From a checkpoint of a small transformer trained on Wikipedia.
Size: 10 layers, width 160, 2 heads of 64, MLP 384 SwiGLU, vocabulary 3708, 3.85M parameters.
Architecture: RMSNorm before each block, rotary positions, no biases in attention or MLP, untied embeddings.
Training: a variant of Muon for these matrices, 5594 steps.
MLP neurons of a small language model. Each row is named by its layer, matrix (gate and up: input weights) and neuron, and shows model dimensions 0-159. Each number is 128 + 32 x the weight over its row's rms, rounded and kept within 0 to 255. Numbers have three digits each. A neuron's up and down rows have the sign that makes its largest values positive.
Before each neuron's rows, "fires on" lists the tokens most often at its 100 highest values on Wikipedia text that the model never trained on.

fires on: "p", "ed", " film", " ", "i", "quar"
L6.gate203:096103149153122117091125116107078089100141164100143152162188108134098132097100192177108123184150146103142096164161167130172134117083103074131170118164173125130122087121132194140133090101092123156124176090172102100143181109111052151086124131088146105066115170095127159128155116116148114155121101142117070191052149086122072149137172062180097127113103111156154111102094161118100161109091158114096119183137134163145109115150098122136170154133162151081172089199072114143102086096134094
L6.up203:066113149177125105159196113127129110137155108073164134085107164124145153168124133196145140106097093130124061170139099145116125088151092136123140158098133118112107115138147130109060073090098094110103130165156096119110129115101102139165078169139175178090073144178119119123151120147076115070185109076111202114138135161157098111111177166120082114123130170178081069106101148152172194139120088141164102130103110132124156143158086167163145142148073074127117119195092161128120091048116138

fires on: "s", "al", "ights", "airs", "ence"
L2.gate137:101086166103144116196158160171050047172134135121151131105181156102182153115118095152157088122120098146120182144121134117082127160132116134149155108120168138161196094124097142174151131162142175143160164148136095172149135153171163126153130127045129155125085145169164132120034166090144118076127058114122101136115100102116196145165136142139115151199198130203106137142112075094136094119130149148097131157087136085115090143107156129090106118091093132099160134163112157164122162133150139
L2.up137:110162112133145141193147162183029112137106133091132127115132112104164143131057145132134105165091108111135140173119123185094146123123148162133151113106178159161090086143095084200142157128076183171158079146125098098148141035116134132119099128130180181144143095165102115111132178119115127131198112138162200105127105143142179177155086126124134161177187125191118113104054124107090127145100149187115135104113106103128069134119174154101129125092109157176078118112097105136125131179137132

fires on: "-", " of", "if", "–"
L6.gate257:146110108157130171166127115132141164103122105096169171159124053156118115206125180117150125158090085095124114137152152129095099161107127146147143113119187045123170140109139140090028150121214144170119144167141135093135146145127120142108121159154189155118181070077134159173139095129081144109131133144160136121115109084106112185093157112145136094118116125079099059116127120073085075115134158124173131178144128126146079157110093104165125120143088190136090059107153196146130158137097160
L6.up257:102071161183156111228139136129167153117152124103098108147167123161183110104112152111117146066215153158152116180098085097135096100120153130169123174160140129145158092188106089132131140109143156137108143135157070181088180108107134141181169170156117171125137095141106167165136174146096125108114137109109068147140164104163189162106166055124102133154090099085129170062128021128102133133156091134128146158130153100122136104139113106120070175133112105111157125119142121168090124093112142

fires on: " ch", " Ch", "at", "ch"
L2.gate89:151175099086084136128144074152096169047112116116107125113152176142135124161073117138081184079118139172065084120129101100069137148121141135129162149147145133126140114128110154176138155131111141161136167155130159149096148110103098110105143173167090170143129089150135163173139107137107118092124104114156062145208135150084134108119098099115171143156155136098138098133122158000105126072116091130116134168137170130106195145171094197117099108155144094132173082175096122164140111143194094
L2.up89:119109157109130166108143135144101122052161158141136111082200114092128170137130197156113078103169103128125062104142067043108107140172157174093131142163110200146138113074110162140094190100118115195085119140158131150110112142107139152100154153114078166120105117131085147135176069094178197166113151139099159139161135174186134144126115116145146128137161124145146095105160119063164153119117142144119116146095115169141139129083124213116143135142106089175149142100120149070128129190115066

fires on: "h", "'", "z", "re", "at", "rist"
L4.gate137:190086135152145148147093122176130082115184121123126131119196115103167120134139087118134107134145117138155158130133128157127040066151103092153157129100135124142133156111134132105077151106101193118138132204112178170129136131100182110099117131162175118147195064136147104153147143144142032122172191139055102138102074127073169119122121112192096125111127126123153127126100106081108141146143140149054094143130147095143149133164102207138103102136089175109210109143150159130123158160156088
L4.up137:109092108150181115136154097165092093059176179171110095079209164129128112101176129096152088164154151099136109071116152153170135139172154163134117129104108149160069110142134117103105195114119103110127106151107108161110143147058136184115048125152170151136166121058139113110093109148169128138127144148119129085099161143144095139147130103139151149110146130126141152159127137157131178182135207113090107123077157123078188189152081147116139148138117203173078100126145123149055107155159095

fires on: "ent", "urd", "ult", "ater", "l"
L2.gate114:125162188119115112107102122122145138056097127163125137138113201159119152153100162147107138159184079109066135150083185197121125138113132108055064147016125112141069170150090134125147114133123081158187160128105148105145161153131106112134147112128180089081134120131135101122112154154160170103093158163071120122163155149137150107165131107085044156097124139113063097155148179136150180152133148101088123187142107137120158109104126144089156179088122112124106175114150140104147140080079144
L2.up114:111128132130120129146099149150161109114085071104128128147104131145148143080106200148126112147099094106111111100123201194110058171151162114077072173158080127141101097154160169134173069142132074185090084158167111125105149093118102114121150161154094163070052185132123114156114135107151179161134186126116181090099134150167088155122156100154110132152098104166112169150176088099148071102159124111131115139129150106127094142037099134078138145136133121133162187163167128108149135139191158

fires on: " as", "op", " is", ":", " considered"
L6.gate227:158120120144124156107173091098124117105097134120133153147140127129162068129171135129088119133114150076138080079152116207144146109128138098077127097116096127192118122142130122145120147102169108161113078097154146141004172164123169099117198061172130160117134108165100133167167069099026141110147121165125158136123139102094079075096171202149133101150096158106168151172139126111145080089167186083123121109120131127078139089134110141144155133122104159101144123078113130158156176108135168
L6.up227:115118097101098123141120124167200103144084177098107137133123083169118112117100122141096133122111114125156146108167077136106091120142119148156152138122182167180110159165163069108187167162136060153095132099121111140135105095070129152205111109056049085172114120133159094097126125115113150125138129180158159076164093106162126106149111172173185081115088173107134142158141064139126081122134180113134169122070156144189156075146092137104159098093136143068139116155159147180129153192124108

fires on: "s", "ics", "al", " 2019", "ist"
L2.gate321:119134164138109180135106129130066064122137085116060124132124113092155135113151089140163067095088110117088087097120185090104123121134130157115145137139145130121163103156071150131155123127119108143159136115136129115173129129111078195163149097110134170114093060141098101146162138118151182120127132127121126183156095169074196159063173146103123099161193045144091144093201074079156082139170138161124112166144060103141115159166133108123096071162145155125112116111107069120089078166159112
L2.up321:126156167171112134093191195163137159074118101108097118104146154102148110110083088142164141095118094124097127101101127182120148133121141127136130163098085171142168122124129167160168071109109150122137110107123163091179185121163095112113106123145127140118146099100183137177170145128099117143094166125184101115178178198107155063119151155113130111076158108111139086134158166167122096186096159168114158179133080120180114099086129022147115111114118145141128135116125179159083069110124035

fires on: ","
L4.gate314:129122121189183148128140190116155175136168112085141121118110085145108093142196136123160097177139109068106082189134110140123111124123106128076157143112157102109158145125125123139116166067042138166153119191164183152091160118114109134170142159121155081169128129193158105109120118166163119170094144105136156168098180147173121137083175101105118096100158084126079102118150115103112132139118191163121127184067130094085086153167137115154121157099067098177156084143103196130097140140134067
L4.up314:080126149118182163182103135126134130090120116117103149098123086094106154118155112108169165144101078148115124118088131180120086125066157175144175138166177149076120138105142156086156136103147146082138123090115099120158108138146168132139167100175118140175117082094176153084107128116080108151073138114126100123159124097172157146187213106123151154130058160106188108128151118121090177144159077090098159082156110142148103067098157178103034119172165126147183146088171126088143116130082160

fires on: ":", ";", ",", "),"
L6.gate195:063149146162143106161095124144093133165161066133132151166107127155126204189174140130149170113094153126143106162094077136151128193132139166152100140130191101146111153121131176133074165107105116094172124109210166123108118155133141186120148115121097112123138141149148127149088140059194069142150108105156179147141136186085153166075125071081100104081146153123107129119130137077171095138131126140065121156156130101134091141210124088113106088095072110127102096099082120175077134167124129
L6.up195:120139046092106104126122144133145158126082090154122079160129115093156169187072117148104124112141135140140106138144098108161091142137124160132147190149167133164124153117116176159135153104077114114109095110177168136096156215125126133094117083124122092115137103195079167092111140142141118189136138058068211184127173195057134186131103163087081120111081160153157138155108161133166086157116163132108206078096096088113142127150146076091111082127133114136138100117132148161119140124118113

fires on: "ob", "c", "ol", "–", "ow", "ro"
L4.gate133:181135123128228105090131101163142167131136133142151134101162062128126193100115117099096129105098111111147159138192193162137113159091155186044178171108099180143136111084108048080155128100141072133153098143113143191180167108135054145158117085086186130093149135154144142166125139150137145126116131125082165136092140149167135123110135203071137079139173128182102148112114123122131095123088120111087124165109138163102079138137152116111155093083112109141110115129093179125139083156147129
L4.up133:144148202146156125114119143157146193071106099137122166087158095104072131146128127144158082098099149113151118130085168131167120110144227149100079152078185113176098069185111102133144121085150135113092115098040142104171145143088078128093106117087126143143119130102159108161167115106167172115119125161129131185092093164082132115135146140093145097107106092178155083173125165173154174108128116119076192157110183132132118120150127137155088117154160078091193150143149132146127126118071082

fires on: "ey", "ent", "iss", "est", "ter"
L2.gate302:140135107184159111100133123104116134161173138079137144099131094089154136146096183096189121104153111091105138183155125132106105126162168180077199129158102141155148106115128127086094168176111155122090144080127113180185118067094167094117143167153148105127148110208101121119101133130098157091114141150091188141124132114137167120133116172062127073185142131158121118137103126073116120105138123203067130156087140180144105098064136147138141090186152197131139167164156126096214155139134100
L2.up302:133118108186112127106165139122115100082126155158146149126134084106153088123065125067110108106122148136139085113118099073153155062139189185113137140130155129152122159067149194127081120147153174151123158088138178201219133064146155094127157169122138165117178113143107130093088083139153212116122131151135150164125111052095116125107156106133120104153123160168190146151138114113113177129117078169095146149137086120120084081083108149108157140093143198102153134096119159105201151157125122

fires on: "–", "-", " and", "."
L6.gate128:091123171137105124145168100059101106084191110173112179130155113117125146142092097118151110117156088145116151091100141062156113147144097123093136110159125084106133118129129116043129105174149128095087122106127181092117136150105104111149195104198123085077191142096132144202131157150130124147139114170146169111105163164168129155094112101117099096118147081141159055169092108156144105053058119110093156151093134129166082168140126142164105064180092122136186127078112153104101153151158165
L6.up128:126096142152170176125183146096145145127132134068109137115092111138188076161122108126144125132071118140125156148122098072138105120106036056119143189104179108106140152113143110156123106047112098119113076173102089139082120105114160149098096102157147149110121107133201154073187165093137113124114132118141090138125148095084138050127184101124109162127103153172128189161072097101073133134140166152180161147113133092121088109164103142145105126105115180154080118099114192116094168161078106

fires on: " is", "–", " as", " was", " to"
L6.gate226:144142166155085125092105145089128107119127163164176175140166067074136116137147125149188069165138119073126075121149122154124140126166101108162142134061146126147147145140141153105103073136136109107151095124156156156068100070142165176153107080113174067129119096099106188109199160157169100096128165126163083092094127145187131104124140141130132098129135093129114159155105117095126134149119071138153163092054083131164121074146097147157097099188094074198108137110169130109096173134131208
L6.up226:142164082137146157071139112098095085149119139085139157121172066100163140130097127142136081123096151071122119089141119184144093122141151115173192155112108094151141114131129138203110118150159139056151134089191144163157055107082139104138160160203085080105165054066129138123144050118086143108072162135138077101154103126126146144172111155136146087085085137104126138131087127132095111145112201120106143160135149083175140169118127165095077144122097159104139151090145153091158128110130184

fires on: "sh", "b", "k", "al", "r", "st"
L4.gate47:089127117157131129181135092121139173126139136137099143065126105159179111102154146097141168133137124125172136131119108093102102181098069158087167080128131104141151110151149149145045101097135146148161234095160094127137111128081098133138126132159044143114150112098111083057126174142070180103065134110090150140104138096130103140090168086140121066168156098225169125138120138112156163151151145075085139143130182134186156111144120177135109102165149131118096110138116133105099172152171178
L4.up47:177142155195134182148118122142140119111155104161165195111082175110139144128160152142126117160123177113158113109105137179159144180101121047075130109141113096116120090075104147097127175164097161188135153112171115107131107093132133089118178131180131120090171133145081160140118162108139103116144116077068128105080158153159121086146037125078131077154154107086122125176179127191083138172138106096098115160131145154158151048096167056149129127157178152174138149111101160135151154119139110

fires on: ","
L2.gate174:169124095134192101161092185147081214153190096150134115177184155094090099152176177111111141128105107171154157141154166128085113160094117154116136097117144176135093107153097152168127163107092139185129143136119164117125198103071149138183147104156126139140135134101190162172125175054143138141110106178155171091097123138121153156167151111106112156123124127108071103131120154096233118143109178105120092167139157093069119147114172132160096124065126110136124102087104121097078141128155110
L2.up174:104091085113109140175128144121097167076121120150078118066142160157067126115115136105121156109113100143114113054081123112186137105104136130125157136052110147064112120110113137149126097132116114180105126130171166065147083168139146104156162101103135113177085181060175095075093126166132077091110107111130135069168127164173106160108187085112137142082104085136145168115149152093105143149140191070127139133099107120130112140106156149017082105125150129163117090163157127128075102117158164

fires on: "f", "as", "h", "l", "at", "hel"
L2.gate351:111110114142123118116069183138175137125112161106083043151152117092143150105098143124110123148140161109195121086161119150153109139115041164156119182122176191154156116167130220055080144078126121150154137170107113141105133103149096132188134100141125121089160080133129098085162091156163102157087187130128136137153117118108098147157150168175055130093095160151080055081103098126132098150154127164123103131080107128129156102099128137187101122172147136135122163119165148127085113091072163
L2.up351:147105131107108136126119067156073178104193111145145111159113144125125167123092138154174093131180112116131087183145179103165155149168161111130168157137088048118114118179107113084119172149072123213144167115153120147081085127137162154148105085157158085145055103109088172128138121076129121151137160135134112094100123167109122159102078085187178118129082114049164129133153097158079092148168098081161138130147100157170162150121140105185136152121180137094071140129131095096117144141104084

fires on: "-", "un", "i", " Mon"
L2.gate272:181136119121139111080103129110150113122157108181131127065148149094182150192136148184095078125192147100104130103100115160109143104155106106147102133124164109107135120166103195144092143174149097166148155140193134137142088071068165103134079147119160208100162145122149157123172098179117117151118075091096081171069147109109159121166126148092111128196102092108150186160105089151168177158141154110131131111149117172144102068134155130156105132070133109099077136122112131199185101154145084
L2.up272:190111150117086098136086099131147120080168138122102133133153119157170143143089081179120073112164132106082138150135112141137127123143089130129175131082185133102082111151187196175110113185102059171157156159142112099150126144093106190140114147132170116086123099123140142249157026126120140143061101109145088147135130133087129113085162104177133115110115142150182129138094146132128133176128150138153163108175082137186054099133130136131100135085148134087110117160114103156132140099107071

fires on: "k", "e", "b", "ine", "et"
L2.gate318:126173161166111142148199058155151154119198159155119132131136156137124112169162141122133129120071116143077127113120107111082129043161130078131188153124156144130180121086088153129095111099142212125126077037084124155112126136096126191091142211181118102117145140069063160164136089149081129070091096154166101108136089088118143139118173120088129135146109130128119138149164124137139125189120135093132111134126159216130151154143126123081147121118135134125174070152100120104152151108135166
L2.up318:163068111100128190084160097113078125144089119082101145132105143171121114116129183144125117126165154213120100111142153069106113181088142121091078099136198118111162138144066128050174075145145109138188125164120127103148137124198098139094117135166113083118160120154088108109142106102101152134067070116134139121131135121141099101100174091142101165094117102116195161138148097156074071128106160145083119101104138114194102126116060157142121119171087087167101144095143096100145100165175105

fires on: " and", ",", " different", "ak"
L6.gate202:136111142191129130153143121090145056104134155118135130174114085146181128111135167104237143113135123099106128140107194067108184176177085086111115108121201064097188176168083121175094175148130073173142178117121072162141125164151147082157113130075174147097202118149144153080142088142179098173106163136131109197122135091123127115114105126120127146091165115118133112143119145148118144152110152115171162166140123112128120126102117125130170134105090113140152147090103200144071130127108109
L6.up202:056137175106065079124122109152162180094090109131079127090121092122166150168144181183142120117107102083187126162088133124077102090122158151087149134147189070115071181133137126111152136123107088088138091123070125178128089151099200137120150126107164116123068101146136127097155154106139090104096147116182125129128180086158095121179146091163109149128137144088122122176072114131149137149138092158130128191157181139071146109115150146094084160084161169122162101107174127059140078118135094

fires on: "l", "qu", "st", "p", "r"
L4.gate235:065107167132127080151139121176168098139100151078138082120151153154154058107106166146141127086048135153107105144139165108117114066144094092110134134102113118169157159155229144093084149098122138109082171125117123134122125057138112137115117152124162107073139098059187123152080147170113104091084133152174187145112141165082115112120169131172137089161122148195087126092115107093148127078098093135140104170148133146152171102120101195115151088211113173134087136105104149141109111101145138
L4.up235:161095154079135162133154102126137156153110071143086140139112140099119112095108125109166097114086131130045142123125183128173081096175150104167159093060116181141203110224147169134098132060144167119101122124123167167101079117165104108085143078143170116106110124147196119072180126129113123060087100119084217124074180159144093140082117160166152117133134077170126155118128138163087157114134108130115141097135111164117147122101158091113175105123143157149137150093088131118148096107108158

fires on: " of", "-", "ob", "ome", "ol"
L4.gate174:132177129200195141115119167111103088168190145118097171044122100179083086169097157163066154132125145143120186150098184132102152128115154113115152084100141057161151120136102111087123116130165084195104104135132090139153134096128124119097128115153152171074157158152137185103181103157140147101137132093167129181093138126187154103123148104132169130143127156116138112122096125146123060153164110102085131151182179117132163167098132125192125102090103108139135182167071161082093135120127072
L4.up174:123126117131161141158102083151180167151110140130155153108122145122103121116179175120107085103176134184170159170109143107102190118112146100102079117080112104123189128132081180208094112145144026160145113111112122166114170136152114105110101113135162159126122113087145099160089095076180150090101101171118132189117120166116168125150149137161139150188145107106093054113109099102110106167207121115096137093101149133070087148151129143166201172132118162079125082100091133158087081117105123

fires on: "an", "m", "in", "ig", "ing", "k"
L2.gate363:121178128167074125127147144104063104103164095080160111099104149140097154145080164128158181130105202142093058072172123138118107099117148141153120162197147172114115142121141137076156142114162180129098119137123160185164082152078125097170165136159145159105149190112128161129147099132152124039073154157152140091162147114091102098102171144125155111091143154097088122094134173062124140136118053164055156111122117159078138137115081124134131117169172150090188103107071139133113120105112121
L2.up363:159157136191124114150141122165092128096133183156105114031116109108057165135077131118120107110134138095087137101130109162159117141133178096090084119109144147123171149139102134188160074154132084108158175126165163045150104127125090170158108116134112084164076119099080110117139094136112174166155151079095083064113099106136172146127149144073080086083121094113141167084152159130111144060141152113153088196125102113124080075120157097126161143096094082115104092097151146132096102159139175

fires on: "il", "z", "n", "ang", "g", "p"
L2.gate112:143124147164131107124126054135147086141164145116227145089122219054122086132069108133208103128140105077095102173100107128173157196126106141140175093141102169123125155126105139100083102088131121094144111200084162144152107118088104164166137119134147141100142156138115143095081117186136136152182089125155141149134101131119087127110100131105081133121120093154199154169090149065122109141135121133106124147197084076139146145191099099064130085093148126119166132120124158115094117154098135
L2.up112:116162099151089112124123123098176127117176134115198154126155106136132128131151140139149138108149162104118102164116116115149167156115107117147118180170147076162133212111141158112080119127117169095141142173129036196155188162165080132094144139145125084108151071067155122152109146137218122131112085115175170163199161152096102128150131111115167124113145100161107111144132064215139110166162120146121152157116149111185156114181151133084105151108181114127134094092078115159143090106189087

fires on: "p", "ip", "ow", " sett", "w", "ec"
L4.gate93:115120066126053152165105143127148167113159141145122116176134124104104150114125136134136079127087116119115141163146102150115141178084089088086141227109203121113155150147187189079132117147154107165166134153180077112107089136152125099156138164167131087161123065086107137117166155172083139099160030115158154165127116127096112181134158126121105123069149150162084158080118136132160103154126109118118173107091182195097118165178139107150161142132109091159139086104141166189131129176113120
L4.up93:114177166106118204095111097091125147130106190108117102131092180103125129158136133131139112123136087121122136131154131148096123133129121125111185125114163165141190115157095142131097079101172137133159121116105106148097125106069116033175151137132163185208126142143136137148127060155102088123125059101145129144144184141102091170133121115199110089088173093086078109101117146145103110144150086142186155104128151162092071143128139054095099111111159111081191163078063164152170128099097162

fires on: "at", "ue", "ch", "ag", "ip", "ool"
L2.gate98:180127117183144147097152133138153101168107128104138114123089139122155092129102177098141167097092113176096122190163221141101152097126092179165157130170109198146121116117153145070125125128070115111122107153090139126131094136206090142158095124143166083153163128160098105182110159148154158094123126094160095106191187135101112059061118124112083104173110182145116094152093134140143105148097148121140086186172132202135128124127127173111107081128073127124116134159067100179077128115085124
L2.up98:192168143104107169143050170161161129108116167133109063103183100126130116150133117196128198175196101143096138128209104182079145147107160123183119114128041116147080128091146119125107174136099147162150175109137157081137128126139072143059119116104126135114165089105115105133130149158120144143125163133152179154096153146106128129125100124161123095129156123135128110196109177113104182132090049117108111179116064123101129169083089142124133180145078159144173133094091114111104125133099106

fires on: "ang", "un", "ing", "in", "an"
L2.gate233:112161161161106067105150135138134100078121116055126111071105180103142148111141158162071140100088108153086097169177139164124104201094165094181119119166157101115095105107178213112129146099148125121137128150172131116140219123106180138109151141150080116140100122144132104177108181097057130104121171137104161158150110117150144151091148130122142129156205134111173083143103089092133135090109140090083126167170130167158088121196141091111132049183132117081127135149141111093151129118110094
L2.up233:132083147141163106082148094122102116081074108154130148094135155101107163089099138188088141099110074155113097142099140130173162131159162135108116150100178122129157115084102173089104141131146087093080125108168139108108113092149138105116137125118161143196150113059114132108093143100095143122102138148136136130093142113146073155175198176054086138084112091147171077128170116079122143120144155163175200136123098186113027152119142134149134109218146146137089132137111098058120193141112114

fires on: ",", " are", "n", "p", "ed", " 6"
L6.gate322:141145167171117093110096108174151135161166113120141154162093107058112104144079139152136074155093183092155128171119109143135200139117084106149125115143074117083098226129132142147140126109121108182119140099147139093190109138179083164117173122115075095095072099113123105083113107142117120074184101154147135159132098130119114076130154117069162150159107116136132175115099089132175143131099129126051085142125151097151130189144113142112155126186075186129132052131110184151164090162162090
L6.up322:116143115121181060147137200121132150178107127109145091099142130165105190162121160133119131099142079129141114129189095158108082190159067027146228076130104143092112133114078152162144162125168142172163164112156086123146074137178110092125174096108161134108145113135107102157147145073085105111115091071141173139140099086043104101139134147164086120117124082120171162134104124086108168191137088146161112141108155093121142127162156111111140132109102127130136131161082138110149117146078111

fires on: " as", ":", " the", " The", " a"
L4.gate381:114124147113069108104103134111137097102139096106161159166148071082114141142124172146142103085145116103154169124088124095107142127122085138132132155187191118163137137130147149105124163189146080170178109127164144159099141182111135095107137118161114110092149115179129114105102157096109150168097112156144070146173148132120108157167093142074148081202109189136085122167093144023171121072122158075120131110113132135180138128092117163105118113146089159086043170138197184188155171135145126
L4.up381:192161153110139137142078103181171098179140121112138117158138111147182141158185119155118114091112194158120120083122148157108118098115100144103121112173158091144158139100122136077125138115113118189184100174137087112051128078129182085106107122139158117119085159119117054136151122125146149100154147170136120101139164077136100198108115089167173098150105124117124125173066138091118116168118113179109095133092136138201091105113116158113103110105075150115074100165146125214075206110088106

fires on: " is", "th", "ast", "igh", " was", "as"
L6.gate241:139115169106075116142069150075110093092136125166102117126145082088174133143070135107099063166087127110214158139127162120166145191135131080141131130107111119159147135106061124125126072114151118137107188114069113150193160072109185118123151069118154119157099160132068094129105159115132068157110132168143130173125123135129147090151092193125177114147155114131172114165152138121097146182114082093131115111150167116140157173118101138133141160130109118095221130113104168160142122187131210
L6.up241:081131111099183138144093103144118090126116135173122139131128139118103168153096140162116076111058121064176074123075147147139151119113149076116181144091176076116126159095131125155117111153152187117117123118048104129177129097103070135116151073161133111123131163091163127120112135112142152091130081197066072147207119133156131139172128106086114143142093160075119134115167084155152133128158098108081113120126160089090194178119186074163107184131110097089099178136084133086081148107126127

fires on: "er", "y", "on", " later", "il", "le"
L2.gate344:072103148099130155127154111090107156147094133113170115087156150110130160151097138141156160152142135080104163080210104157141153060084142151162157136118130109174151148153114130048124125121095124099078109077096162103145154139080118193097113163153091129111169081083137100110074096168150139101115138116058082158136182120136162101131174110157141085143070165193154079100125147131125106113112133177143202163158097101121090090085086103152119142141134216134107170096103114089162151113122088
L2.up344:134163117188177147142091138167128091121176149114094147121130091189148137146057155100141077093066079095094071181137132098116177171147102099163134152093112141103116120176069123103125170141104110095140117107114063130079116181118161129148128123139150162138108122131096177155159142089139137110167141093153067139144148055107174153114113128156072137138089130184086110153108130121150125095055165109077087183147160100155134107140154094148114191106082108107139112071080120191082108158127109

fires on: " the", " ag", " int", " a", " ent"
L6.gate152:132170120093165069165159144120130114161089098120168083114068088125182140070091109146129049123095161157107167159150120135074144142167114050178156128155167140119108144156109140132173117148160058039107190157145081165117126097147167133146161157127119070113057134139118107107146136108159149121131103175103106070179137127145109090106140131157134130116109098171114110162076078116134155113103113149205085128155157086169137080140073123108116144129133079093135164138160123159130118130056140
L6.up152:104174128075170098111111130135103129142106142169144104100121157143134085145122170132118098113084139099088180126081146117135175065125128142131155151126157139136068193112068147083161119137079120141168142155162089149111100068121091099116162123121087059128011128158098056084119130145136113128126111149135157065151130133141124151124025110111050134150123103165101179134117094107087141107100097137119077159133176162166161094147101156091163113140121120122141131148133150125157113099105036

fires on: "p", "ond", "F", "ip", "ach", "ivers"
L2.gate128:144132148157147061123125160157161138110139105173137149167114074148116107153090136161170172144103070160096133155170146204162096188118173095152096130182110112195133089172127148129117164183065128091096103136130160123097120078128107094158105148127102132184199145101114069153190095191139095145196101140132121153108185125117102110204143187135145121117133132171148162096075170133131118150124110143138171144153136130074083135106125106121098201147132105149120127147116106143092171172159083
L2.up128:152152129099106158045156126099129163124188126161082104146123070144107084137139153097172145122122134169088124168151090123167169151137158127191157192133136064099226138128140127137114104145089125089088094146193151197191074136155143112124143154155169151135138134134135058122146091127146091083149159147080119173172119177133139071163145134139162087106124075118112116148051111102149123102128099091145167113129134147159141184119164110170151102152163092127109172127090149118136194150161125

fires on: " the", "ish", "iss", "ics", "ian", "'s"
L6.gate162:144091108131106145107166169096148104172149124083143110078146110123176033119125188173128113073047138139158097127118127131091166145165087083102162120160177204142114203133093101108172137081128124103152122104140107177129107131093108084082165118096145139151140133141153159076151112149126177059138159153098162217127111063146122109068128119142099105102107093171142120133114120183135141101119127114144073083196119143125121136188114141144165152130118154096082142069168146119165137106116122
L6.up162:101135168153150092085193121100138147154073078117124042123101102130101095110138146130068101105111164142068097131110111127169113126114099070094164128120135076122147107212064111139152134149140129182146150121141092159168132102071157134113156163108173091159142102211136116108151088137077126150203106109109135133171130094106109078068115071128115095123157122169144188159127100125160119165156087152146082132115092104114121118176133129114115107077164131194116213165107120131127106165106152

fires on: " rec", " acc", " dec", " enc", "s", " ac"
L4.gate18:201166135137083098149128129128154148058162126087135137144146125173129105080059149134119154158061148118144137123091170104085143108131127117088137140133135127155105141104137149107111108151160085147120147083149185081158131107039148097109085098150105150065156122076152110172137073190145160203104088120160130118160067099137100125111132137131125142165110172109215095101166167132126134082133110182082127107164137120103150029142163110160109088119092124112133099069107169131109113168152142
L4.up18:149089149127135122124163155094085184108121159098137124102115095106157075143147140108174124140126105130172096148089089108110135105096074131095105130110113098086079097100078144109125136116088116144138056140088115113139105134136183171102159096052182141091147141173161072187143087184135123161095117138095077104083126103091130106123114120137141159177097127169133146141061196163090109097080116109108141067133096120132199106154203178161070095078123111083111133148086156089135082105153088

fires on: " Award", "at", "er", "in", "il", "t"
L6.gate244:099113193101127092125102060201126151099137122137137110128053108140107124106168121133124087155077107117106194110112113177094176181131114160169120181156124142128161111155041077125145129123105170123102160121165111137063137121138128136100095141148110133092155073126119138100136147068083081107090139167134100149125150137060112093126108091127065082096186118182137101172104176125109138138144084148148193118094117090142085099089126153091128142071174101107109157078137149107095085110075168
L6.up244:183148124170159068060090136146119177135171095140159158129128104147117086116131151085129148148178104142137089097080086111147110156184120152159142104089117199071189132144134132118091180138171118151162150141066078121128164132153142120202155062155095143135172160108127134155161112091088123130137169147166167187102113122116133084121068117144135098103120141176091118101155108128094073143141138115101060123107094135178110142140048114075151143140119072146155167103145096159124126146208156

fires on: "l", "ly"
L2.gate165:097169175090121110139101140150134110088116128125106081107115121078105129177138132146150135134127103136142084138144155103099116096185172150182130101137107155119123094162089105165123094158103080144156140099112102208123157144119089134120170012120085132085166152156106125169164078160128116145103165157104146111078082153089104120162109117177112117111120027122128122133104062140160096176199108119189168126152180135118101146122136121157180055154082201084102121119152127130099099120102145
L2.up165:122114109152127150024104139158130099123122062086090103203108163107124112116100132135120095137145098139121160109132200180133142150094171089116163137144129107110167101097184154171149145096148107123044103165076070142117143112110104078143101168152112113124132146134121112137136090112090144109140072125119113102112139100146181169114140140091071139203089129147093137158172086156116144101139152125173105171136117130167085186107135097134096079099181117109159114163168045119091156047156094

fires on: ",", "at", "er", "to"
L2.gate22:160138123154118076146143151101099142125093158121136141120033121151119109126090166118131147165103114114102141143158140119099122147099125108105134130147066149076104137137110112137049078109127134149153125136172088084127173167180125113142218125160120119153214088097140103152103167161136122082139093083189115145154128102143081114099183081158068154074139112154140100138135132161150182148100159047135160131165165132116152065099205096132152105141131144081133133115116152120088174084069189
L2.up22:138079157123120086139162146129143143119137112123144185154120125131104175093113203084150126125163139108088144113165091148151106112132173103146128095100066135105086177086122174069096147084112113143114117102161154145205089116230139157132199148074128124112130149124158111153127126153118138113151132107141090172151109100187135122133186092101098080061085140134172168130137149161101137115070160134138159151111135087143138116134209074083114128118097148101147147077082141097083159066072178